config = dict(
    n_layer=8,
    d_model=768,
    n_head=6,
    n_kv_head=6,
    head_dim=128,
    d_mlp=3072,
    vocab_size=8192,
    activation='tanh_gelu',
    norm='layernorm',
    norm_place='pre',
    norm_eps=1e-05,
    positions='learned',
    qk_norm=True,
    attn_scale=0.0884,
    bias='all',
    tie_embeddings=True,
    parallel_block=False,
    init='normal',
    init_std_qkv=0.0172,
    init_std_o=0.0043,
    init_std_up=0.0172,
    init_std_down=0.0043,
    optimizer='muon_variant',
    lr=0.0109,
    lr_mult_qkv=0.7,
    lr_mult_o=2.0,
    beta1=0.95,
    lr_head=0.00633,
    warmup_steps=0,
    schedule='wsd',
    decay_fraction=0.946,
    decay_shape='linear',
    final_lr_fraction=0.1,
    batch_tokens=131072,
    seq_len=384,
    doc_mask=True,
    z_loss=1e-05,
    train_tokens=967400000,
    steps=7381,
    dataset='wikipedia_en',
)
MLP neurons of a small language model. Each row is named by its layer, matrix (up: input weights) and neuron, and shows model dimensions 544-671. Each number is 128 + 24 x the weight over its row's rms, rounded and kept within 0 to 255. Numbers have three digits each.
Before each neuron's rows, "fires on" lists the tokens most often at its 100 highest values on Wikipedia text that the model never trained on.

fires on: " B", ",", " M", " of", " New"
L5.up2518:133138164113143138117147111133149111129129075133142117132136129096120145146136119109128150121128125122136115173151113107139101142148129129125119117143113135169133153138140110130139118168132112134138088137102136179167096150121135127095102110123098115177094165119172104121090139130178123071148172107106105164123185076112133128080129139155110128140141164067095141139081106141126154162102

fires on: "2", "1", "3", "4", " \"", "-"
L5.up59:147163127127126142145133137103125136127122147133131175111158118136104127138122115142146115141132106122107162133124138105100110108137139133172123110136089133101157128132139114148143112122134109135134132137117109148101108108121100088113121149094167142123156157110136122136131126113119159137132139153147075122122132075141142131140143116121119130121133126077095123113134150152123092122114

fires on: ",", "\n", ":", " "
L5.up2777:143124134136105148140182159129126147137121146137092146156098159120101104115137141140108167106098156132139134113118104114115093124144143083140127167153119121129091136167107116097167131128158112067155127138136137172125089119137175172117136136125114177110157104118137156144125125149157137153111164136133145135144182135091127119146110096092105147123150108167126106149151091139130172133158

fires on: " F", "-", " (", "é", " \"", "T"
L5.up1629:182110130131113136114116152114164107126125102179132115130113120147190137176152129115152149121154111170132149133107099122108125160125156090132132159100149121146122160112143138130176129107127132138110111145181171137099117114111106111143075111149114120110092085117156104152184150123123122122117141180156135139096139123095072140108119075163137129130122146084110124097137151153139122112130

fires on: " |", "|", "-", " La", " (", " Best"
L5.up2326:131142163094127114118140076098128124130133134161134151168155103195175124134222141053128120093136142134152140125129113171115130143132143104150096140128110151129135112160168142099104120110131093129094119149150116100100129109108102111132108130153122117100101089131089137119145158129104104125129124158084143144093103111127136144133091104157105150130125118120110120150081137135139095099162

fires on: ",", " |", "0"
L5.up2734:110107105140127150123131094125109125144123164149118135106126123112111138141137125111116154118124127128141122119122116146117176118133111115137143189132127185099155151103168123167074122120120143107091121154092124162193092108155101146151157138127134122131126129145136114199142103161135132111139144148153187188155135178140141115114104120132128085122126173147099128134131103107147132129103

fires on: " ", "1", "2", ",", ".", "3"
L5.up2365:126110149123125148121123138107129137131125134096094141096123125100121122125103115070102133164142167160137154121108146170120084086087113147137104152117115157115137122152149131143139158108124150082106141107131137118109098136119140134092096199104120130120158111086145135135082126118111116141134137082141132152103109146120095105146139140157134153129103135116113129096107146143084132166102

fires on: " b", " B", " Car", " fire", " an", "t"
L5.up582:081123119165131115133140113135144127081105130131098133145106117104095100100144119120174123182110119150118101129157145094132106141150154153159129134129158123162153142158151179108147134092125175106133129105119165109132140149093106107163110161125094165113098151118111155133094140128113158139129129122095171114104142118106135130087153153156131149174215142194118158153164130109137092132124

fires on: ",", " |", " (", "0"
L5.up135:090120112112176099109155147124114087122165113110131105132177102101114150094111142098132148154130138152128127148089136123132145152102165126153146130117098131122128113095143124128130095103105135157113156158144132127159109161124151155132104095090132176188153150091124112139159126127127134107102120132099148147147135165094100100123156109129116115124113135114105098143093102129159171149119

fires on: ",", " the", " |"
L5.up2671:119167121114114091134119114071109154134126110117132092111126124161145090151142081106117097113132113080189133116135154130103135132129148100096137142108109124145141130167112120144135122113132166098138123138151107151128102154148116142136155105104132156132163096137115135131129093105177136086138142151133147123114125126154126134142164130181144134183141132117129169108140153104137130115125

fires on: "2", "3", ".", "1", "4", ","
L5.up769:124145117112163102097131157177086109082133146145125106153051126097140143166160108144117128109183121112141107114148165109168119142117123105157124124100071137131118117107150096121109142107149130145128155140122139150136143154123074134114133100116098122103123112151160128138084116134108135122159140117147115159116135147137114130150106161131120145126164137126125112146100194162133152166090

fires on: ".", " r", "2", " (", "1", " ."
L5.up1083:113126102100155146122142114096119106131142124162147108141115157116115086094112136112122064138129139135151101136117160151122160133107122148126128125140088146102135142127155075158082156181130160072108096123113154136137109093103128157104129203136135086105125137122160109124110191101129129156102106133104147153096132126147134113094135153121119145141193162133180155083161113103141152134136

fires on: "1", "2", " game", "4", " on", " |"
L5.up2562:139133144106190084123143098072145159116154130138095134118159143169085141125147113113120120097136111110135100168133123161154139122123139151137110081081148117164155128109141128134135169129130153123124141144129105114125089134134138105141133165137080129147156145136125152106175184131129111129113124127110122142170102097105131114135144112134124157134148159099107123116133145136133088096118

fires on: " |", " that", " and", " to", " with", " which"
L5.up2010:108082143133156087092100106123159173137130106131148112108138130136089077146091166116111119147121118151106126145074163105118124134110141145175094129127114127102176132104115126104132157102131117118108108128156142141120119131148137159214142120135122144162122109138107136108159086135127135076141099131158129143138121108089104117084121123134107136137170132128107131148107134133136113117138

fires on: "9", "8", "5", "0", " mic", "7"
L5.up269:168111153168101144118152090118122095111162139138098160131117101162181135113138142085105140116105135138127106139114141128143110099142087104122163084107183119106129079103146102144140141147107103156128134127112154158107134104139096109087152134153130148093156147139133127158112109155165123153169111137094099166102133137139131138148087112126137127130152108146132127131112135117092156144130

fires on: ",", " which", "\","
L5.up2097:091129165140097116138090138170084153123118101125131083137142195152123092163145152097142117132101093123118138114148133102096116107088111096112153175092114107150134175104136058141096160139088129119165156128144148123116086167175169114111109072108132106181117123162118141122145091160197104141116116170116124160122106106152123111164145144159108117095102155116157158112144094168130175112142

fires on: "1", ",", " ass", "0", " ag"
L5.up932:107134151118168158128131114117088118101122125123125152141150106115144143088104133087156137145179139169161124122092104169149161160138156133088117124147162118143132085137150121187103131133155114118143149180175151136114099118146169144127145175122122113138143149113128145179148103126153129121042125114112186151173114120127118135116111145102112106108148097155138148168141136137117129145097

fires on: " be", "M", "L", " is", ",", " of"
L5.up1602:117137137129144096134133134129165115152107119169129117146131103090151119083139097131111141132189126120111117124146115087092101100112135144123152119123118134169122128119111084124150135168146160151099108151101125134138096109169127134041103137102123152166139135123116116142149116090159091107151121115107115110069115106141099123115137125123108153104126137155164110150129149090096106158122

fires on: "1", "9"
L5.up159:109144144175157100145159162136115091102151076115118125118115092149109121149148112129132136120126083099136161140110149154099117149170139134117104121125187153126090124144129134135102105097136167137098128116131083108054146165136121123101096100130102171111161090153137134114163148153132086085057171136119085146117133175101141111087129161134145133144150141138172117115125108144133105124117

fires on: " D", "i", "0", " C", " "
L5.up1386:134138126137074177154125135092136119090143154192115100154146138130098155112142112133136090150126132160058062087168143169130124100126107146123120102163142092135126097151143128148152103093124163145097156141147120097140102102122154102088077151133169100097144130144114142151085107132114161139171149134109118116136112149145126134109128118103149123134128119142076084113142138157145159115082

fires on: "2", "3", "-"
L5.up2310:136109106102172115142110159133143106109103126127081083108118138117111112133110141101131145126130122148105128108122148146095130100116126138142151128185151129134080152141157096154107126072134121138122163128113140128161097099116153123153116121159146145106124099165157142104119144116122125101122092118156136095111100135120134107122081159132148115107126147134185124123154108135126106134182

fires on: " ", "0", "2"
L5.up1080:102151082169134104146091072132124087112127107123136135126106121128141089108168116142128176100135107151117151122119151105106146084121148128152124080142095172092116139154138119152141121118129112145167135131119132148107114160138135113136118117130148109159127166124136166143157131138126147128148124121188098117157130127119091112148159136166127103104094110169177147129145183170066138137128

fires on: " was", ",", " is", " m", " a", " but"
L5.up2533:118118115169117139125119098116134117180131115166169130203120112154111125121135159105135154114110083150121114116131108134144109172147092142116148120156072152151103110101156112121138134107124117135126128141129136133075132139113106123133121126148157169118165124130140159150133148120130143101097150109128132152123124148137106119142154105182163139177116121115156150123125129116140125170089

fires on: " Ch", "os", " al", "ch"
L5.up2639:156099111142149120169136160129114134148112158209166150123126147129115138139120102089087131134087137171167096186130165141135103125146128128143124124140115101140129121097147138147143153123122121180128111101134142070153120064106152108132091123109126122138125160125106148096139112127130124122096121124096128146129138100142106054128110141140103124146146089108098093154117133100137138154083

fires on: ":", " |", " a"
L5.up1438:106121131122125155137088088135136107125155110158156122154173111147117143105120123124155111109130130140138150171102113123112126115140119129137113126147136116120097106142150141100142161123126083151109134159123127152104124150140134117150107088159144122117153124143110145135148088149135161114161155145135132139143134128096157114124104141155117088122104137125125103095147107071134157114143

fires on: " |", "1", " w", "S", "W", " to"
L5.up902:151128168138165085094139149137080119119123143120128091137166104098113121113144116135114158135146083153120098167100128159112067147136136108168121119154101142142119153141130098132140153160123137121101100100182120160144127130133102175131171117153116189138117121161140145110147121089204139110112104126146121142131135149135125104115155145143129144122123147138126123129171128144090148096151

fires on: " G", " her", " F", " b", " H", " B"
L5.up162:099101075089087141162155070115141149096174147134106125129104146131129108156133076099165143117092072152106134109137147128099132127111134128140137154144079155154160126126151173132131104146080137072118129112092161123134131153113133165158110149144111152161163136120089145139096138180114179162133140167127150104147148199188104111125094170103137157144144096112148112141118121118090083104091

fires on: " to", " a", " as", ":", " for", ","
L5.up2195:128116112148127122138142116106121130155158114118073116133122113118129148157148111100134110127148137088117084126111126148113133128032161116157173123136129120136138117117137182092087149141134091123093145143124131084088132136098066150121113136141141187138129139129113137140148128129131136129105119096104156101089089137128160172122147124110117122128147129126146140120112079141110145151168

fires on: " in", " of", " J", " on", " by", " "
L5.up260:102103141118116120115122098137095124132140107130127119150140111153097142150086088123138115115140125150118104091080114141121112099153149111158121159156115137174112148091128131106150130119122118135154106113141131161122107103145148116157145122146143112140161121137135150142147131116099161132161164139130162144117176121128101131074134112132139155136073154100144132074165144111148116123147

fires on: "'", ".", "i", ").", "\".", ")"
L5.up462:137143138136098172160127111072129162127100149108115115122109154154139132111057168162171132124142138106122127110113124117132167098130153157100127144142104129114167120143150142157153088155181158099154154172145127125169138132151131100110074138120094110122127143138106101123149163122105096126117131153079124117164121142104110157117140170115099101167120116131107180122108155151119132140099

fires on: " of", " in", " for", " |", " the", " to"
L5.up2822:161133137108131113140141139096130163120148137082109080115116174114163120141169145136135130120108135110151098148117138104143131097155169160173097113122132102132144116144126102117077157125156176082095128123085120168129155163146113150065117136123128095141115111078168137081168105111122137136123114159103133090106171115158143118144174138151116104091148170150127137142114135154165119176168

fires on: "–", "3", "0", "5", "6"
L5.up1835:092169185145122117157080123120115123152168138143105100135130178133139164160149145127114140126126134113116178128131140097111144129114065141124122097115142188136089135104127070100133101109127134145110137125135126142127130153165119163077152141154152177161117079103092158100126124115104134114132121136105109152137125071116159119192124137120110102149132126176134160126108119108139148105123

fires on: " "
L5.up188:106113128155127116123124153101138158132155162119173092107135118107126093085121136130142086121144156149131122127129151105098126108089150128146130139155117121120107158161136131114115133089103135114102153114144187081153117110123094192151118124143111128120109121124110110119116131146090169121173143080101101138140155129113147127117169127113130142136138101089125143140164102111153131126137

fires on: " ", " |", "1"
L5.up2387:108171133170117141115127149114167132094131127100098103104146132135163128139145111127164143096132115103118157118127120114114134136147113139093097180128121134162165159139142076127139116127111098099129093122102125134149131123130132129109088133114080139151155097092128121133107107111147081117126140126100163123136105169101113154143153109145122136107150132154088121134130133077150171101142

fires on: " D", "an", "n", "T", " d", " T"
L5.up773:132156175109080120114161149163090152087116125119148068116165098182121139123153118124111137168112127153127110085124129149108139146142143136115135137169097169073196177129141085112106186130095138168136138116080114092106124111095083140191148135152110142108134106140102117126169143113090119139142117113115142135151107155139118096176139141139100157114118141162082148131155138123114077140114

fires on: "\n", " his", "-", " from", " by"
L5.up1702:131102112127155161155166180103136108127140114104169127118165078130144115139104155087127139131158140149130126152141136107106111139129142135138112111125143122140140120123143146153150143162141162157144153160140110094152172104153130112148116137101138132137210084137143154150131146088123109131119119124120128113156161127165113091137130139144089090159154143142100148145152150126083148108125

fires on: "s", " the", " of", " his", " her", " in"
L5.up2608:179166135129121114123126147116125117124160147096085090126150138121089084182137158139174136112118099149124120115117082180156131116112137096160143123141142102109170113147142132137138155151129143123132143152149152122131137095114107127092169153097089166123123083126120119086143125107109128071113135127102162118111138133171136131128175082118121149091140144116152180129117112126145127141154

fires on: " ", " $", " a", " £"
L5.up2558:165169099131089096152103080130128109137150138108103131150102117116167142137108110126134141103127130109102149128127118118125089097168073122148112125111198120116112095076170086157136079151145091091148142116112169126137149114141083128162110103118152102161124140119099148151141132168127137135149098161161143099114101157139160131131116096140099094095185082153098143104119087086133137196148

fires on: " |", ".", " New", " ", "th", "nd"
L5.up855:125103158145122134146124135114102095128103127121092131082136116133174132128119141130122127147160109111090141107095110127152112130111152078145165152151146116127104136149133087134138138118100130132110110130092105162108106118129129132164135105131117147111143107129157126140116106127161163103114140083135135129138107167120158157097161114144118107107149107114108084114138099134148161139099

fires on: "2", "1"
L5.up1241:138124121150132165119153127128093088103146104110142134150130137094102097128135137110125132156157158121127121086110126120121144126135121149133086077095117142097151143155107108101129096098125127124101101107152133120133160097134096136136104157080175131118112165161157097084133134125148077145140109160143099149120130133092122135090140150161090138140122158119121157140111146119103140142136

fires on: ",", " ", "2", "8", " and"
L5.up2421:107117165105106160096134138154099147113077162159137127137123122085130081115134122094138105136120115184120122097137082124116154159137124116126104170180097129091094100099130133123145122162171128110129100150081135142124141139149165125123155111183093132151165089138146140153122159126138097141145143128087146123098132111108141163127162102144123169118144138118165113142131103150119098132119

fires on: " the", " of", " and", " or", ",", " with"
L5.up749:112093107109130149120120113120122123204107170155122133129126127170131106113111106078147068103117110110149132107135135132132122094120137163095143149131137162136107141132146111149168124114119137122116098115093188137129125099139115176140149188148112173141119106138162157094136107090128107145138140115152111134155128126159138116070164127148169094161141151172157183142101159141119104147123

fires on: " (", "\n", " \"", "R"
L5.up1898:107172125095110186162106147128097080144124103104179118174154115169101172149150105094147080151110158155085134126123132129092113101162117145155128108169131098096137086171138177144155146085138122120124111098110159142126155115102113142162111134155119113116183112094143095116096136136091111096100117109118164146144118152154128091136128138121129109111134088127169122142172152098110149111153

fires on: ".", " the", "'"
L5.up2110:117136160159150133123115123125130153150133144106111128135145111093103140126133148134148135147154095124091183117144165121177134089110119171124152081074114120122120131175155117129142077127139137146126158139164130145132137135102127135080154117104150148125122125154096174118112115142171110135167118128090104124130166167080111100131190135128144156077104169088141140149128146145122115131100

fires on: "1", "'", " the", " \"", "the", "2"
L5.up2703:126159116097157168124115076133098135144112125136158106095144069164127131130113128122136114102176138092134155158166149148118108071112123144114109099085143168186179106148160148151106117144152110084097144099103108126133115115095116126113108142075139150128119116165086132119119135137138153130118150136113100112118093123103128072133132117147080164121143140124121122098128129182080111163155

fires on: " |", " a", " and", ":", " is"
L5.up2848:126111112154147154106183164092130108130158149114134119133177101103121121136173128101110145095158114068143174190119119152098132126129118085206135134162112133141126112088127113140138164147116140153155129160156104113113181138112113153114145143121143145158193109143108101171164123113144174132110140175149148092125123117126116158137145086155146114168103132128122116176121122140173127136123

fires on: " ", "2", "1", "0"
L5.up2086:115135089146182134164117126149107083118110095110135134160101124119130119112129123130074163120090092119086143133113144061114132115152107139126127106082148147102089097129170117125122098105134115177107119147132138150101123133119117097118091166149113121125107117147182143115116126128098116141128159118154093142146114140116115110171111190170141160159123126129129118123163134133100116117144

fires on: "\n", " cred", "2", " financial"
L5.up542:144082112099116112122163163120103162125108113130131116146115153124137133082072147107137159132123103135122131126118130121114139136122110141158142160134121120135076135131126156083142180132115127107104146156133093167145164151144146130121103125160184144121122142160095110140133134115154165141122127106095122152124102126095118105122154145103130112134129094116105163130126162087152156107119

fires on: " She", " she", " ", " to", " he"
L5.up632:126132166164157078130114140124147170110083128175132114130154135095108125135147135130122132133124101129094152100113070126118135125141119122119096080134136155126154116126136164137156134101118172136135118121106088126159132112132099114127110075148146067107125131134114141129103102116106142142092099117118127126107151140131135131123110139123130116123134111158082085138094109107137175088135

fires on: "\n", ".", "0", " t", "ro"
L5.up104:124111129118136136131132126096097117151119122115150172129107107144124100163145108121150144156144124082112120121136173174146173141095105126105141104134128100128104158086157107082167151142068109079111154103136127118109141131142150141147158148090149154088126144126130138115118154088161122191101142073160124140114122127151117103135149158106123130149148177136127117089090137105129126088144

fires on: ",", " |", "."
L5.up1340:127123072083095064145095134100112128154110143167133169147122095154119111125137109119148114101108104140156110100126151145144124099141147165148100160159104114119124133143159150149121091159121154141124104146167126127109155092133142122122138124138151186123169113103162123135118085137124116118107140121137116161119158169156130101142136134141110157169126097160131125161078115119149187113154

fires on: " (", "-", "'", " \"", "—"
L5.up233:126135154130104147138129155133095128103140111112148130108159086114144086109147133125145136141149125137153138113170179133131140114116122117140159103137152131138094123157154124149080101178150084125123092149075154127124104115093108127146117112119106114145145119163100127123107199084141171141135187121103168121126125117160121140159113110105073109097119148129133091126181154127151135108163

fires on: "N", " N", " of", "n", "m", " d"
L5.up2214:141154135100129119145115121118125147124128116119102094157123100093102128123091096147139149133117162171123142097141158165094154088131154159123141127159099127134163166087159109127110149092180153128127127120099128157129123138123122133128179136153154134104093092161163123118102148125110112100149108158139117100109148152088152101135147103144097105158160145129123135136121151119158133153166

fires on: ",", ")", "\"", " goals", " goal"
L5.up854:118109130105094136121153137125094135141125139141124133105182156130086100171140138130153102108115143134124130114144176141125143131105139178134123107098072134116178165095146098149135179141159132113148146132133126116103114141160176122142137144158134138143115111167147123147139086139171121142102162127100129157128133096107126141099126102203143094105123126120158103119154106153119143143094

fires on: " "
L5.up2074:086157206156095110146135115114166140146158165144167157127134110124115116104124093146133084133093145149119143155152139144100136106114148149127179122112153162103081143133134144152111137120103151110111136155090152093173105132125123136119153104142142087141116124124130131129156126110126120124140101117123098167131122147156121139166174108119130178120124172131121099109169104111130182073083

fires on: ".", " "
L5.up2717:122117128110146114178092129120130130136163104143121149159140116111103144110095141135104066095140139131107132118119090132172138083113175131131099131109129095144135115102151101104128149132136132095139113136163137160139152108099117123125131127146132166136152127133135134071152149146132108120128123099173132154122112139134142131142195115185129125140144105114134102139087124117132166132124

fires on: " T", "0", " ", " was"
L5.up1452:126147056117127121139075105117129133102112156087185102152119130124127131108091146125065167144151161132133156116156130109130126133154113110140148146120116123110148120100166146123138141121124114116129157148154136129081130123111145080158091133114170133155153101134194140115148136137138154155154157130187099124153102115103113106126160147131140127135089154150110170134170140098106139128106

fires on: ",", " of", " is", " in"
L5.up658:102141131132129087145122102085132145153131083116137119114137149187092137122127155091128070114132125133146148124109115161110143166124170143143137150167121187156138180132132158103111095121122161147141087146117126168143099152134106159144125145180186119088125137123176133122126131134138153135125148130144148128165123119096184104120128136104123115182158084124146093101121089101147158147130

fires on: " Ch", "\n", "Ch", " ch", " V", "ch"
L5.up998:097140153173101170165135131184116099101122102108142088103112141130151153141087081103109136149148143149112139136156147158127161095138106150080165165111087118120106154135140129137170125167141116122146125125128121138094150089186153168088073149138092134114063112186126147110125130125204108128057120107134103140126152136137114104120144153148101121148091057090071117139080135109193151135141

fires on: "0", " t"
L5.up1997:115086142107119143117107120122119156143117135139158151153087147132127154095087155116130130115106115132158130150153106109117130138115130113162133128163139105108139117113135171107149125144103095122099139120162146120133143111185155144166138101148104132129101103110149154129095145137160112152137131149151191125130164082114116130141101117101121122112105096170104104112135076122102140141105

fires on: ",", "0", "6", "/", "-"
L5.up1630:100124087147139145102103155150090144087125105086146129156094126189089124142152125140151123091167173129165087162126159104143136091166129142157144138132080145176141148112116121160131113142136134096166095115141161160062163156119116108167107111097131129089170120058115127133124176098101186143124087101130123108097191174133141130133164128086154143143117070156159120125140150112137121135109

fires on: " ", " in", " |", " with", " of", " L"
L5.up2129:144137112146171114169114152183152124120119109169095165106144053163125141105082131129167119106142133149129125128156138154103118128152096128119107112147147158149120152105142154135155110131093097146135140123135151174158118147134093115128133115143124092119130163129118111116138141138118132075200143168144163113120158115138120113110109130152121147167115140160140107163143144135161124111136

fires on: " ", "2", "1", " members"
L5.up1824:100111102076176148085149104140092149112103143114156147160160115121117138112144130158080105132127105118131131088114147082095146103119069150136118147138140114114108111096125087116170176132134133138104124115154171138160147146116129128166076143111141117145108125149159112146149128148165158157125091119135085165082154091149101115103112116110112130123108165083129144134124078131121156131133

fires on: ".", "0", "1", " (", " b", " |"
L5.up2981:145161091150153139129097124135131140090115134094129100121109127174112117129155162147134131121123089124157130118074146132119055146131128147117102138152159101081153133150158128120157133124130103145127169110127120084070158107143154130109141148125118134135146194128112164147118103121095085093102127178109169105082154130136139144147139141098070102101140086124085156153128124107144186141131

fires on: " |", "|", " the", " in", " to"
L5.up279:149165129132135126124117101128161095157132148164124130125166090148130139134149161093111115136128147132121138139100139119110118111165158118129111092114134173136158125138152118124089120127194143133104149080157097116129125120116103127138077116115108140120108102155109134097141190123141115121122089167110127141150127097151101119119120118165137159130131117175124091176117154140102129134137

fires on: "2", " ", "1", "0"
L5.up2362:163160124129128183163135153102130143111139119161093104071149151101157171129099112100146106111120088138086151098101137128110124111093117100077124063129123138183125137118142150137129145137126108172097130124135155137136116112142147079179112139144154120124098132092130110149116165144125124146147095135086150159150090163129116136128121144114144160134142150167108142122126090151130140157099

fires on: ",", " |", " ", " circ"
L5.up1421:121154122111122178131102065122165106129124056137094092127115146154139129113137114145111107135078115135155137112121139149120135120111154109125105169096134131138138111109116133112088117101116125104139094170129122053144160130151143098134136154077143166121172121090122126136175137115127128126154104121138119097116130141138116128097140155129145118103125122140147116124105137132159143131123

fires on: " is", ",", " be", "P", "0", "I"
L5.up1300:177116106123133140134133123128142123147084101096125115134092155138120149126100102132114125116146125136099162122123140162143135119157070144134148137158120155118155168133155099118147150068111106113128108094093165128087125119127138114139106128134145157130156161145107086109138154115149152115071106134162138140144138122128099103116172098104156103055112061116111113102139140147183135127108

fires on: " |", ",", " to", "s", "born"
L5.up300:143120101118088103113148150143159113124127114186175109163113139131157141127156154069134159113111161123128197107099126168105122125150127151174138172135168140128086113138155124108139129127126101137130146155105110095154119101128094097136118122143190100101159127131119109175134085155156138076149166148131109145119113132158092149090129131120095104119129135138113136123111134103115134149111

fires on: " ", " to", ":", "2", "4", " |"
L5.up422:094103118164119127157101093139123129124143147163099091153142118140154118095111127109099142104116139171092123098122102155155150116151146138101131126122178121140153119132106131123150129147164147116123080157094104145128093170160103119117134085114161085127134130131122138181145151121138129116113144133133087116132124177156126146125155111135111072164150151151134101116118145147166140155121

fires on: "\n", ".", "9", "8"
L5.up1004:117143111123161150123147106117166107091133139106094152163106141179131099146129119107096094173071133084134165098099183137127147117119132152105168098125123169150111133081151084107122155136088124145135127104127123149057141142117123153115135123134181166095166154134146147115106152125109138169150144147115095114125139119110131154133115174100133148132177108131147125122144154110090125126121

fires on: "2", " ", "0", " S"
L5.up1662:104162097138137144118119082147113127093132135141122111108116168098140106146124104163142139125127081162095126126138113105135094088126145114124107129122138145149119090127136135138128117140147168116168135110071155130132098131108102143142115135124089133137151129166165144121082128121088113126133139172133166119111150162123148170139092114124120131097182150159163172138148150166110130072114

fires on: "-", " (", "/", "3"
L5.up1661:132154149167134137113101110139143115089132129126154161149126118146076135136148139097127132131196147097142111165098127132113120084148150085141186103112117105091104153163143092102114148116148134113153121108128133112136129141122088138115070100103098094165133131116143119169091161101126155156131139144120126121153133142154093154152138103160097099123140090169114134114095111143073098114178

fires on: " T", " the", "T", " t", "t"
L5.up2866:133141126102121174115116100081092158106073132134125108117131131169132171110120145172134114088104111165148169149191133140148123149113166141143130133153119123129128138112148148170081147120100112114121107154124129128137097139168178129144149151148104139113103148108166154146132112137094107148156117146123106093110132107162108096147102140130110115137106124116137102163143122083141109094031

fires on: " with", " of", ".", " for", " in", " as"
L5.up358:108153127114104154110107108123127130165099139156151128179145121187099095134103135130163152147167118110134104125092114111089175129108146081093158114111114109089066164148135157141131121137137108182129080131104120125145121138139138131128123134122108132168140142117162152121138155133092124118134124122134117106154145091133125142127128149123174158128140126133170098090086137091141111156133

fires on: "2", "1", "8"
L5.up296:143109157144143120095134117155109145090108130142125116097117104094112121140137153145057137131194111127112102115104137142126109129127123116125121059128104140149104093092142142176075111094122109154126126120129080078099113164138072154114120124145119164117161106141145144112136141110144111107120131163145114125129121158174144145148123156129119100108093096136103129117106125135102131106114

fires on: "\n", "-"
L5.up338:143099102147147116124161131129083116115130107120174078155128163121117125132100128151113097185131103115112137091115149115112136089120164109129145104158139144136120123128168122109138149126139118126080107106130168154142139098135114140140159149127171140111140110157119126134119124124105158080107089128092135136130116147144144095150140149129138130088150097127143120144154129182206152123156

fires on: "0", " for", " to", " the", " a"
L5.up672:128118097135147133149171145156063149115162122153168141170132181136086153092089122127121102068110101126180121136112160134107182119141131111149124149121133132099085160142152097139161104096110112142097124120113122120162168121126119130146163110178133105152087116129139168130132149132147157151133160110145107120135164109113143152130157120107134102124128126167088159129134131147091137139105

fires on: " |", " is"
L5.up2709:130106143104108163128121126104135132092139122125164133107161154147108128048130121120106130082090127151130132134115121111129106162121134133135115162136165158128151133120108136087115134102165103104102119152146121104170091114154160114128146137148132165149164134151143110148159104114127133137156138179148122181122130107124150123096125177144170099093114132108149080120130159104134172126110

fires on: " is", " was", ","
L5.up1107:121106132177130108126107149143109118166054091118075169130087094110118153148085122092112076097149144143128134126151118165135147147096139141123156123169067133137099146117135154135122105108111147161150133129113082108115128107100112143083150126148114129126142170151122142135122121116154163137120114095156138112177121074129169128139133093119178112134135096128128142118146114123122117129104